python train.py --n_layer=9 --d_model=768 --n_head=12 --n_kv_head=12 --head_dim=64 --d_mlp=3072 --vocab_size=9898 --activation="gelu" --norm="layernorm" --norm_place="pre" --norm_eps=1e-06 --positions="rope" --rope_base=1000000.0 --rope_fraction=0.25 --qk_norm=false --attn_scale=0.125 --bias="qkv" --tie_embeddings=false --parallel_block=true --init="uniform" --init_std_qkv=0.0149 --init_std_o=0.00352 --init_std_up=0.0149 --init_std_down=0.00176 --optimizer="muon" --lr=0.000914 --beta1=0.93 --weight_decay=0.24 --lr_head=0.00432 --grad_clip=2.0 --warmup_steps=200 --schedule="wsd" --decay_fraction=0.72 --decay_shape="linear" --final_lr_fraction=0.1 --batch_tokens=131072 --seq_len=1024 --doc_mask=true --z_loss=1e-05 --train_tokens=704800000 --steps=5378 --dataset="wikipedia_en"
MLP neurons of a small language model. Each row is named by its layer, matrix (up: input weights; down: output weights) and neuron, and shows model dimensions 256-511. Each number is 128 + 32 x the weight over its row's rms, rounded and kept within 0 to 255. Numbers have three digits each.
After each neuron's rows is what it responds to, as a language model described it from the Wikipedia text at the highest values.

L6.up2901:112118161092136086191095093136223121105119123090100147105170142078145156123095134154212077139136187192084142119109163121131199160185161109137131144105142180186073144125081117144118129147174089106130125134096171130224138170138181139188128090136159145169154092089159155123153141147166159102107120124140131126116125157130148161137100132164044060159184133156126220139121187153115131117088092144111107154106178136070118121161097127156098099170084138139117104091176143159136069177091136144140168176124133126077152109082147105097082145099174143114193137238122165150140167139101089094076079147136125169122072138074139159116141155162083118136114159119140166078159191123139170177127106136135111133127151148145163136140100048075080115114110094140096076098146063168211138184182132
L6.down2901:080176151094181147085142187154094148116121137075110124129124150120116120129136183134101156139120124098136139116128125104153093141059100127113109109076173110100102103145144131054109129070084141144141078128150147144142088090061170135127074119129165067189090147062084132132119155132119090139129140148160194122197153165097109076111158109164090185168165137070065144092162151130133105155118127107115115126130114169181128131123118144097099139196100191149123151109095113104120187174136140158081136149139141154159181097091139141038091153103111113143076181179169166097126090109116112153134140163170138128166120129129176159107153120178129121124121172106149160109113159173107187126142204119094113157089139174091085159116140093063144118104151139117147067124108114097174043111139118
Responds to: Initial sibilant consonant clusters

L2.up2986:105195104136140137110094179107164152134185094111155123143094163130146167154161178111113141101145033118169137112094109165108162114155100121164144153072164136127155144128082123145146183140048133147170102169182122111113194189062150162191132108045105135144122102179202090136143146108125121161125130112106137068166130153066199122169137128140126170096059189076142123170181117194138217176119110212191103173132123095150110129193116163135090118117147174122149161098161127078113106134151137088208121166164136165077137149194135120140154103157141103147167161160148116122176113107101053170134116168207064142109181146144136150103147207140103155143103103122117090084133132142086177163086169111149163099136083167130097122175133097148106202103120156050155185117129076108125120134151135
L2.down2986:157074136206168127104137111084072108114085065127047134147168094127159155130184152130126145151091143082142122229127115102141155165148141149097110094152098135107106086149186141130161114147101150074153200108200179166173093159220113109062094114127168107130138128156098129077091105139108090099131163141094156191148139131167047093178124122134122084182072149127150124088124132115141152139085152127113111120087161107145144131136161142119131151173108098123130121155121144103164169169146169197095126132136096135170152118136128150157112139117124125149106117132121143110121137146118109114090146117126155122141160157103136100097181060088144136143131119175145157125087112156203182115105151114112121145121111087155135136090131113170099067092127166152144141091138099127066122084137093
Responds to: Name-completing subword tokens

L2.up2687:151144098142151127179117092149104181076076144103145090140111154143176091104126113150115074157153167111171193117109186142122094145170114128135089135100131139093120120151115115103113145120076137188084146209118081111139141127112113074067062157105098101144121127107118094119165117164086153150129147105106091139127143129116093053145090120120104156090206068104040133106147111109146133130179109075110158148113115098125114051111043150172138122114132153123138106177140083158084144132131096120174066145127111160124112132152132164170148119102164129164144059103113161123163139145119092169116146157103081137132118133120170124119118112104120164101087084148114132147138070050135129146124118117152205118171146128187112146148151114131168143140141112161157214174121132117144116176135060
L2.down2687:169158099158152143142100137094093147145138080099146159101126094145119111111185138092063160070125105252114134140105083103118096112101124106141169158157102134104118144203125152143169185127000177148150192124168168159118198125140186131144174135161136180131141119100225080117146165135088152088111092170163155180120127119106135172124166111096106121146150133126137112113141138166078090136083161157140115106181135109142142143182131124120118193108071180119112180100138159106134125067139187154176106141084106109126150115126103127152091122100129107136123164173137111188140059118135102136078120119112104101100130109146114113154138138128142160144110118168094109096095155165106118151173100132145129111091108127116162167128104104136081099111142125114173113147205147130143163125152180
Responds to: Clause joiners and apostrophes

L2.up2057:123110133121108157132084141100108040110067151175128212136107144131116132147118111110172114116172151097104119130207145166141083117083138130150126109112140103098167067121127165140114094179086204119082203144060088126128185164142139051145107134163134157134086169121083135166135113137166114139138131106143124121143149128167137135116158147094065069142147109091168179147199145138142157109122105132096122079155095120153122130139144101096142113128176184117144133143116125145100103159143137064126117181106164095091143091099160159159148119122120127099098113093109122179102150099109143157146133057119106173092138143107074088140069125094056120138117153153128098095107178146080173175064196151062115066097145138122114178132126131167067149155113188162102115128149123087187106152185134
L2.down2057:125147130156085117090150107115130085113132147081100061146203122135107163145138117088151080078099108135139169143126179150170077098107105180125112109094134091176112129085146093110087115148090100164062107141175130121108141144063159131164119124154144125126104149173152145155078107100105159179110162142163145094092136153136136118121098135159175155172098065079139159066134139142144181106080090131049106137116158111050122107142121156177119125136153142170197123131122128154127105123101089152112148076126107112120070138139150177102116126137091156134126129164110151180174156126115118113108143165145201110157074118087130157119090065133133154127124163094085126126179094093117116188074048162126145139139137113086147159063124155165142207116102143088166144160161189145158119112149141
Responds to: Mid-name word fragments

L3.up2488:144159120111132064061082172147147087084106050096102103089085129160126190138134125133064132133143137159138073058106122091169068109129135156154106130086131132114121125149147136135158108118112146107155121175134129081178116146144134108107053131156045124124100129133091116078140108151097087134193147135139175178128190124106156142119170129126099131132119155106121095119163133144100078099047144120109128142065112151096145171165089115118222102134110154145080090172120056081154136123080175109146105111127126133100101143192159159096115134142145157087154082104152148150138173106130108184149123145140054123074168191126164171106138154124125164140135107167141105135106115142152087126132110151133163087115110159135151131118064169162149162086129128124121132081166143180091118129157117
L3.down2488:143134186135116120155114114094123090077130132133166153139106164100119093177162124113081122147130113131153106141122148148164126133124143107147173126165101109111109146134086127118152161139168155122122114133107109130164104157145120136147108197150070130129114110110124149109146127085150130134209126108108133168134139125137110151128137104083112176151099084162158140223177130172129074153107077152079162149112185110156119124138133152107195104131062124088109128105140055138092136106103208163097143165126042164150122116052110149086169117142116135103144142175173096144115134187112134101125133115184076132133156160106135120152041094103124209149138151155157132134092117088222119100168101161144156128179085100108075156101128107142134098049135142184088067152076125111131122134105172
Responds to: Mid-name word pieces

L3.up1941:067144138162092068163202152147128125141125140176140139166205095107164137163029133148136136155062051118107121179093058145121157110129094108129107206138167155145143109160136099147219112104078129130111156096140139134143122104106174119093106152100158150133109147116137140179111138157159156117112113166189098124127115187145129105164193108199081061093183054177059086076132128143091096130078112137144113154154100094141150148107126081186139030086051143114098167108186156128136121070147127118160117066126083169154133106126129106097162109123146131083150151085092187171122122104100081155060096144109102137110132167138120124134154105094132127116121126143140139194159127119088160126141145098160166101166070144106104092103150136111146131183111173071088159113106085168093125081182130
L3.down1941:122166126152069089168064139131124116103132092178164181140132115117134226156068140110149149134173101143111139155100077121178135113145110131132126190149133096117193154092122119171164115142132145092137136092165107155104114078156157150110123158153145133129120145105121105205136166156120168150079147178162125154113164177148101134129222075128163093183168094141087100062179129129158072167083062103098149115159076113160173124103204118145135119094111136151157168099140150107150146113150140130110129103097110132112106124097151129143115138096144095103155124068079140081178080100063145171084177130110122131103164130114114116105135134103101127127114111099143163106136116119131145136147158146145104161125092121203126129108063164150115142130121156047137152114067147166149127103202096
Responds to: Sentence and section boundaries

L3.up2186:165137158175150097098171063073094090125114160189128094126115132131147109131097111137152074151140166144082153149062130083090108150097053126171156058125155109199122086131094083085112124110161115140086195119113079155103179126226144133109165091134099139121143154208092127079113114096133142080072121098166053108083078140111175162105143123133131062123106108116105076130101140186123220104153151123122122101146097137161151149146118131168144138125105155125140098115112093114097134122110159099137151163142143079117117173114049151106143125172110182122116141063150117168118179091127109095143111129167105139130116151116155104163161146130161078135148077059151144115174135150061084154070129134129131088145174137176153126120112141130078093097134194140132100151109168113098149109124130
L3.down2186:104156124117125143120168111225150157132142177139150131108087107168160104142143132167152088122171078167144137084138100185140104089059146142081111126147123118113172139167138095165106145181186152112194143152160131085161117148157147151096129057161140182115067092068129143137108147125094173124132129105131120151117160122156165154117143099137116124089174085019130133141185090156147131146082112117066113161072143224080109116144141086148062169163172128109136144159194116152127125090126156090108074155155145101081123121141158131105117124116193088132140173181126168189125156109118100108143148078044108103139136171128138125138155111200126123114082179128136163177176115147135183152106136069035171162149148142101204136074111136147143189166119161114128157165064120185154122084151047
Responds to: Mid-name word fragments

L2.up355:089127178077090121144085075134119074156114144088147173162115116112085157128133095109144151080133128117130117123185121167119123127158105126081118205103150104145109116132119109114171137122101155163153117097185193140143128141162102053115153099191158158146155130122114125156117069128166163137143125130064089111114124105150115109186097116133109135136073149121148104117148088073127147119084118112110141150077119157202089134135176130184171142061114119069099084109132128192137091090129124129099144142084064123142099111085061128121158097120114122163099144139123020125083175123155129169126102140099098116151117149172143181166120145125103089122160109204182123094097114156091161128116146126153153178156187167104139128210148153146154086148138111083113111124134143155110064143066064
L2.down355:090094168119092105135126127127085116143093105109121132144187108108140208142099119174103089104085123157139161149095127121095103157140161123110122095169174134073097134087151105087120128162112121130101101100089203128121149140135175111104199113106151107138117097136141149146159115134160155143119131230180124138135113087141083084100158186144141114063127076105146123122139048162119144135119156163160089171092086110182118086115128173139135100146125079196098105159135210138134113159135168193139130114117109089054123077070024078198127176160106111068132162193139103101119179159121105133129079120115116054143110168093118138186161104110062146149106053093165107108123141180108179144087101155134148143154162095122078105110134073144154162110132137145134087178115108158187084155132148
Responds to: St-/Saint word pieces

L3.up2482:168140106127096085191147142052101073111166150084124159184158173134176125115067149149074125107179158055134121091135099112126133140124100060125193096116101144134118104125146155177101136092155154160086163147117096083129157127115097127115156134182144169123160143148133119122133136175112104096079135138125120142129107157059124160145192139133225116112155082096201131104103131072157157061104056163149132133101139202136146125066106181134094124100159126161122102102170131186102177138110122190144075128112115079106091129114078153090094147118108130120164113119079106073097172131112132166173163140116114086100138102124112133126125159118154118171161107079120145109106140097091071120115102132120115144109159194169111106111127095124151162208073100109120139110131105174081130132098094
L3.down2482:099184151146080049190118120152148115138108117026174071173164123155110165120167140103151139087120132128170130143197113053160104127083133166121090103155177153092212058166136112124142112143117109112112084101104168181096142132070115123173118126131122168097120141109133134115138157130146134083133137107131153105080162132068104096134164124127154145152106126205134131164124095192118178196135158150139077193079151146118153166081151151184167114119152129114062084112119107121044080172111088097193107163118162124101138082196085155097125111153146160133084128175108107100133114076073126061105099090170112090227201142123102115074105175165090138111137141152096152118113179087166087108127131145096131174125168051146136116117167135101052151145083202147159147159206116121160165173172147
Responds to: Mid-word subword fragments

L3.up1946:141088113070121216093126105109156029101109124152218113136142125162139142166186100144115107092197150053127181104109151094140090166176091093141145154111103144168160100158137163180136089183143157139103134138144135188199102133115089146138180114085102145140142178117124135139119079128106120109115160159136104126120115127110136070140176159100166098112081167177216174140138132135134100132186094186133081132117140169105146109110111099144129091110157192067113090134133132146113162082145075109137122157089136147151099147175154156177121149189148116104110120057082102101207166129129129113119101119106097128133196175123114129159114142158113090121134133118152141100111110136128161163192110103092163099183107048164136164125089171123134116173129106110150123131076178141161129098097111
L3.down1946:148128175202125051131104152143119123102197076123126156110065124112106126163115103173101094120059049085148098088150160141138156134032109143104114121098029133130122136083120165087128082127095123085137079142173164162175133091110148080123130100156108106146155177125065121127106144028134101124112117142160116081151094150155153125120122110101153095143123133088117143120153165130140127147085147132191133099115170131086137108103096119109095110133152140099148088090113132066147158151089165127136099121121122167102087098153096087140083102085210109133089209130142144122051146174173135112082107127130106149163081149177027105082080194140149120136102165131106159135136147116121151142137169152132213110116133128165198111075097173138186106088118128152096187114183128134099139149052144
Responds to: Possessive apostrophes, word fragments

L2.up1494:159138171120141072117128100106148096127130178159132111135110141164071108103136087088135119124104123118145130125097140152165134087109187115120102095102164101094156092224127157119078154105137152069181113072083148128121102130116134132113086092113224164147104101164101143130124149090116098125129156149104124176211136139123130082088160137144082117101137159094164144100175165125112189155114107084155147115093210128127093119138139098177143153073126132096128111146188151114113107114138120132156132091142160099117138139154141095159108138117149146152090140108070081143190101134108108139121158111151132065101117146078173147133082116147111160127184164135120143117085108109167121128168153106121099102169110158105155160154156151072150122127124046133131119150112064107128127162188087
L2.down1494:155154193105095125132202180097112099112102132152132182100109154106157128121144103164124052150161097118099122142133130144104161102122095161116116144074152095070139097164161181103075084138103130081101096113098145140127146138124120157118069140173163130203163093172113171111065072122084062149127153157070155193166133127117123105140139110147135110115065192102147097098077187148115159159125146095133142083116190132142115127070143119200189107124135125120057139121144081142116119113150115177071097109142183133137162088085121103125092073107099174136196048121093100119059112048152144102121122139101152111112138171154166120098142108114083114124091102146112101137116141112135098075134119157106098162158103144110126122132132151135097194116163153151138118111123117160139145141193150
Responds to: Time and match nouns

L6.up635:126121134126136124079171076184136067128154164088105155135127183145134156112105080105092086137156131127194148136088050147100094135090147130115107177147131104159091111056136109140109116099168147166125077123117124162109189171124159188172159138100127142112121156163143131106166072172101107172153132106092091147149138143117158164075128186138132151153107117205139098083101151120100161124160166116179114162156175146170168095161076156094171118115140158138149114092148115055097129102107114147195111143172169099053191115149118124130155146124049166113083180108098113148161096130139125151149143064129140124098141131116110088114124155199138118107133114111161144070091171140165112085151109172149155095163135103161174107155087163079143112162113159118114140165145150116100186160146106
L6.down635:127154094129160117155182110145134125113127161089173142113123126129097118116078100171068203122164067100049158137110087105186160123135106133111057131090121145112120140146151089132042130099185145142124159146129105097114142150142090133163115104173184107161164149139147130142116132093123099191150170136115178170097091127122151133146107102087109190132088055099131170105160110106132175102105163090164153144128149119133123126108103133101082166128092089178091122120102140155112101138130171122139168130157205084121137170082188121097098110065131143176167150195077108091135137121121127147203142169127080136119148158123074143170161152143125135132144108069110093162093167099117131119107092105164138133079098110121149163129162140168102156171141131138097110162084159172129106157109139
Responds to: Mid-word name fragments

L6.up2454:115152207150170077144091113097090109131130042105108122122131189186116124115173151077148142126157148104111118091081124147115187134154070112118114103134109126131168133144111124076205155147154041122137129154129140080104152078146051152158187154097144104100197187168142181095144136115134081132140165115095103120126171170171141104130076199146126130186129159106097150153091120187111096096084163059122141109110111167081099129065111136162136134132159108124115071110113123163124131108189071124175087127110112143151079162129159181114184104126179112121124139110151147099087075124078160171144107149141120097169164093123170121148072145130160163109123142115148114110114072135074176084094113079123094136121094134095176152119123134191155141162082096167098164131162100119118141168090097
L6.down2454:149144091114106159119090103093154180158142093153094098123109161084160127099167138131078147162095166177119125104147137138122112085124115145101089131148165137123153093115155156088184094153128155177127113148096120128102163127194105095105173139107122156177151137089135136144134132078147070082117154160115093089073097176106143178148153083160110116113153135134132175163103149120133108076063100131183109164070114142133089089070077147118095093185141168140139114139133076179066081156166105126115109156085094082116152155170164186087137133162119098124159108174112109135112113133131112122133146117107131144118068119113084110093114168170159129109136060130130151118142106142172149123154137151216070175108147086130074123124156104073129149094105115113144129076189112089098139085095098
Responds to: Possessive apostrophe after names

L3.up2093:136131147117139126039120129146083157165039112120127097149142059163148099140096081123108167167149169078133099108131152137160147097129152112090116143152146111147117129058188146110098147145117104119137139110127147117101143103120131127154147204159124153115142142113136170130151090077166104054137104108085107095143107117106099098143140120104184118149111134134053206042121134065086129165112145111154139139108159115130056186138180095122130139116090071166170132072158160187175176082223136199098101064121121107179116155090153083144094192085063115106119160141144124160110110121160143134155101154184123149117089152152085094136173099111157074120117116146120201145157128127087120074094088116138118133116146157105113083139110155115133148102165106181094071122127130138147122083097087
L3.down2093:102116136112075143135097143092072161103158164142134158157134150086108131165156164136218104131135115090097142092129110158127135118131129112136130134034139120106138101150147129133167120160075177163116144119071135110178111165126066084091157136128145117125105065200110095088042106103130164178155156147168159139128134168172119190098142109096138093174145163138151128147241094139136119123165090187125072139147083145145102097126105114132114149175142132157129167118188128102145108179070178102164089235114112119161059124204173145102178118173170127142126106106132077129161122117087116115091193077141135191146158079160130120077108195126144145119134084118146081136025129087130139206141151114133124148150115159135149149103088099123166108124131113102139161177135134124144107131152153
Responds to: Predictable word completions

L3.up220:157130172141099161088129095150113085087144145081130149111118069163076127085131075090142182208114168076150097134088136052168132115183158096134162164225114155125115124087129149104107148103157093097115110153202129112129148151143075156137124078169203137132185139151173134072168165129131087141113151128136127064122044083126157109077136157093142119160133135183104179124096131136139160144156104088157127125092137135121209142146122157162083104183129128101107149106163104100144116112126057094094117127158155153161079143196172164110118172075114177142125111107100138042141098106159144144127122139095145166108122161127091059135157154180179120134175172047107145060100137148094064130129100186116114107109118128120154091181171133129118124149081146160136150142122144043133049082137154
L3.down220:165150123089165146147101143109154077097109114140131125138129102144144147119092113136150110112118095160050168182154162147116148103185125094082134154130086133162095122119162121112085163121092147162124111145134133167140143132148119148162093149129150116143063148153102105099119156151146126109142150152117120125081109111135148118168121120148104096153120125117169110204091187157154104142093113110169143147139128116116176111137134120152178132135162144178131147143129138149109200127134102089127085120158027119078143116133111146069103120126125177160121139159171080165144084145127166165066076124084113109126149113182145085135112133137090150148142153132116126140153136129145116164168111151160153090065191101120159130137110080125169148125106101137102148139197127108131098152098071
Responds to: Mid-word pieces, stray punctuation

L6.up1689:107141121148093152112108144109107136170069079143157126163101080144166163129142247151128148130126147114088157162130134168146110127083059133104139134202116108113148115088131175154101151129117031152122150137141115180144157130179132168082117124065124153152141134187132128074172134154158113123126077129137125079177042170137166128138106196107098109136081124100131092136104231160159083081139073105154125089130122155105095146134136120087161123126122178129092117141159105131126115129136233149108130098168071107137143151091149134175148148127098145166154175119177157140193067164101069154138150102112109116128058104151118150170094117139181100061138193171077118098164123167161212103097071114175142104082124110130117129161114140130111159113141128140155139119067171100130109137149077
L6.down1689:151105120120111132114101111161067122169118063115119135108145110123120162147120050141141124114152074110125118138153151156150092062127147134135192170099108160109100094117127152078178114125157102094080100106127128198103102095197193121136126080136124120203094169080156153133138122067214142131131196081111109158160150132154160064125066130123148104071131152090140176171157142155118150096118164084106112135145112122144100123113145157084122151132174109139151061165162144081126146122201097108098097084089180111151127157112061116079098161088153158134162129043112146130089109089134122180109126133181133134147119068143119087126150111155090165125061155132189090143099150126182108168125108119143129134104137110077138221124135154158130094071088169097172130108218158111141156111105116
Responds to: Plural noun endings

L2.up2081:174168143132108159123104205135115105160139107141129193116139197132168115075118156131107070135100153166115171078118134130116116168097164130123152105199136143169123153120127129172138147161154074143145113127169083181158119134127177149190189049106124159144065111158139114160121158148119112082117172170141112096138123098102184159120153154147100022185083138132109109135154151067186144173110123081160119123111116180098166163133063154166104176129093156146145149101120103137097143176184069087136110141162147130127109122153079121171087131094155183158107094120096113110111109120087080190090084179096133140096125107112097157086103112093159223151150172164140101055180164134159119133148146133149115144096076149139124152170103139150148089158132105124108144164170074180102061152104178
L2.down2081:166018195127144051130162099081156120125132128151122067090110062107138149138112065213157079149126154120109161162143109168115149170131125130164153171091177118102132157126131064092071099135148083166074115139206126108082145086130103174099134150136112087139115127151108174121120137096111126119044149141082131099111089100136142121138139144162106147122141143153115105113068088154157142147125096139102179106113127095142099111137125132142126144130112058090086173108146135184110147106132163096128123164120108106129114180135219164133081146179113191089099137099124118150112157115162202122113121128120138153098104097100094068076119137049161102091152129151160172083150094094156143089108085130122166141140104174046144135108145119176134142078150167110147117126122096045089089104095117
Responds to: Post-period word continuations

L2.up319:158145140161141175157114134146085137139151090139091138109123156111134176110171111167136111086155145154140124209161115117150188153106102099144119173167122151119124147110156086123146136144151083127127097138176103154053087138145109126123165130077150084126064134120166159159145107117163120181122112081121149150156113150168164099165208203132141075147172140144075079076191109150133071107149138097112121117120147098168160106115132156144117152138094121110122090156081125113144142093121154120068112097089107109156154157097125119118100085110105170113141138146152096160115119142121076147110140097136145216113124154183151162147139157135138140121179133113087076150136088143139123155165143141161141120087092138155135112128110171117120148071182126098109114093142173116107123111091090
L2.down319:143092139166126091087104167103148094102186139088134055098178130131111148091200132186176147078121158149049134096113103168100161133159132080155142120091182110186141113102204097094083146095167172077091160079153170161085074097193108086172151146077165109182114145126105205084102067090120088127148121112158137172107118094160162069131193086134132124124167129136183162156120121099122105108146085111072113090131146091155160141143111135115141104200144110144109128150153141069135157159110133129050156115118145168140183102090109105128150146078091082117102153171135176114111128128156163095092102149139141181133091118131169100125104119093131173087116114131145135131109121132131150091137126093137139141140154123099150114100144156124128103106156154096147098092129143180179119148151084
Responds to: Word-final suffix completion

L6.up1140:117167082105141208116090148133073094153072123153149137106125119113087134127136156151147143122150149141130116109146135117104081146079139111148064108104168094068085093139093161094072102075081183093069125084091177166108154090186138132188118177119141133113126157088049138169135121151090127184125129153138156096086119125123160120061130142150117088147089087139114071131105145112124166130109141133172112116096090142154098095110177139136106083111093147125104120189151184079080153123140113116147132140140057088141135119131183105124127087131141117106148147117137126086147125098107107102103182123177110062134175100113124110171106126116145155100102084121100101118105151092079171179066113211089161133169136110186126080117116150116109140106176157129120082124128081169105132052140134
L6.down1140:135132153134095146124113098088094032097081108174111134146142159127163094169124150112114115123164119218120206109090142148136132088166158183148136153157144167154091133117099100118105165168169165120186169136084085107113111088139210136132106134129125121132161103056134128075088129176150140170162162060065150112123124107091076142131070113111087147148144163115160186124102073158103229080150116166099136110166132153157156113126125109135135106066182153167112157094099175154117098156071123131181179192182160129111138098107140053177185155164141188171025128104135154165167148143152164145155147118133108068112124148143117118125149164095125095167185132131103144153129135151076127109139165138096112084135118110124136158189105169112127151123094100097066110149108117151153097162144137
Responds to: Clause-linking function words

L2.up1278:083135142149000102116098088210157055108156108127137106147139098115124137144073133154112104160124067134163151178101085138110153145161139124142124166111143111101132102141112111162146110110110120130092168096185130139119108022097139123075149112110162146112113075102050144173100112136098111121109124137138137066110070191174089095110143138105123056146116087169100101093154141102123077104117098148137153143130148101125106160188108142182138116132078239101176151184148114155155122091147143134196114111068083176141124175129076110076180133118126109096113146057088149069182089082043157145122114134123144105169120136060131158158161102124160150073157124167082096134096159101112156126144136101093136086151126146135137152120120117134130111131174138166144168108138151153144125087202107
L2.down1278:051134127138033113164139140148138107106150137104144119132159120088133153159075152107158140189121074171099143119110071133133149141127115109089119205141142090128146146132128125130164138108123130128087176112123148175165112088125149133087168103089143091123187156143126150155142140110130101138169163124181138102127139201186084107098149127101173087163179034134103096115133125149151090115097085153139158142109071092129165148143164146179110123146137195125122191173143079101074149104131135087130149137123083142155106077119127129122174152092140082096113125103110163071163137095057090149113109125183135124094121138104112109087170124128113125097141129142136123162118163128158109117131141167107135125115156169143077162128100177144154122135142212137170185121106113156066141096137103
Responds to: Line and row boundaries

L3.up2754:144106146112143092074142123108104085168111163170143146117140136153144141123128145159088143160131121178100154177178127079101181114082111059147128171110162129188155160119072158089114089160090076104113118140127135158072099145092156109116145116125050117131129118153183130107113148164174124140101111121097114109136106137130166105162194194093130122120109093135108116122124128173131098130102127137087137164081128183125136144046072218113097190125163146143168121165141116096173087085130128151171117179093047135120114079061162103146134144145152099099176140132199097185102151120097087136171110064143095111171098136182173085140129102106151129154134145108126126133156148175103139181163155129136120114128102146103139179080078157153150178138140114144107137146080144093111111117159106
L3.down2754:138108123122034093095160148080106136109124111066098055130137091124142122094155148123101136116132127201086098120111095104118139043155144149186106132086141149120119110123095119081110153135112132068113106126145209223042087056192128118139066135110165098167137153094127159159148109114127122175126079135122146155134124099109179116138112143157130068111176185121191158124127157161113091115119090121133120119109157117143132114126098140133138137124129094121109113145143167108117182168165164149125154127161093174135166109079129099128100196100127160144162134086165118170112117133138089113138063161119139092108046128123095088103122143110109115168108093099163173149147098121161153163148150096135151100130079098152141165167180103086100121097120160064108145153167118159213133172107148
Responds to: Plural noun endings

L6.up2404:122145160119129166137163140186195113117121170165151116115166127182145109145100090116093127137139134091178149085101124125098126099100101090163098109143147117097106091140114089169082140134098162175081185137100122163118188115151145107151148139130129128119124134112134155083078101125120090082114098141156128148080121159194143139163171144161102158083172126135159127104198134094095111135175129123162095142129143144168110137118095145151113128166135144136095159129140115073135111184118125135146132077116032160133131152120148184105161150084138077165139082150139168106135133106107136139106111177118096103104113117118111131165108151102099190088047117155100157128104090133145150151050132194190111069099118083137119153127126118107087099101139170164122179105149052127150152174170086
L6.down2404:089092135072085141123109165134082093161155047143134139143170126122058091145125110122097130171127136112089138137112170062110123143110096025106072154134098202145116112154075074186137177133145156117165107070093096129150128157099047144176151083108095119133169064106153166094133097125135123162118116128090124099146179164099096108073134118170102114179175154131115160121177162130143047122117134109122168136092071131133111128163169128155110189137165159174108138103189101127083117143121077114095114107124076096110089120174171148107120109083102141124168101149146107091037131121107136081069147102178193163119084106156146183123120143127147140112144098113160128092147136117080129152116118119176114110126099088082100116152062097156114062181154133138078190114164154106119128147158147
Responds to: Possessive apostrophe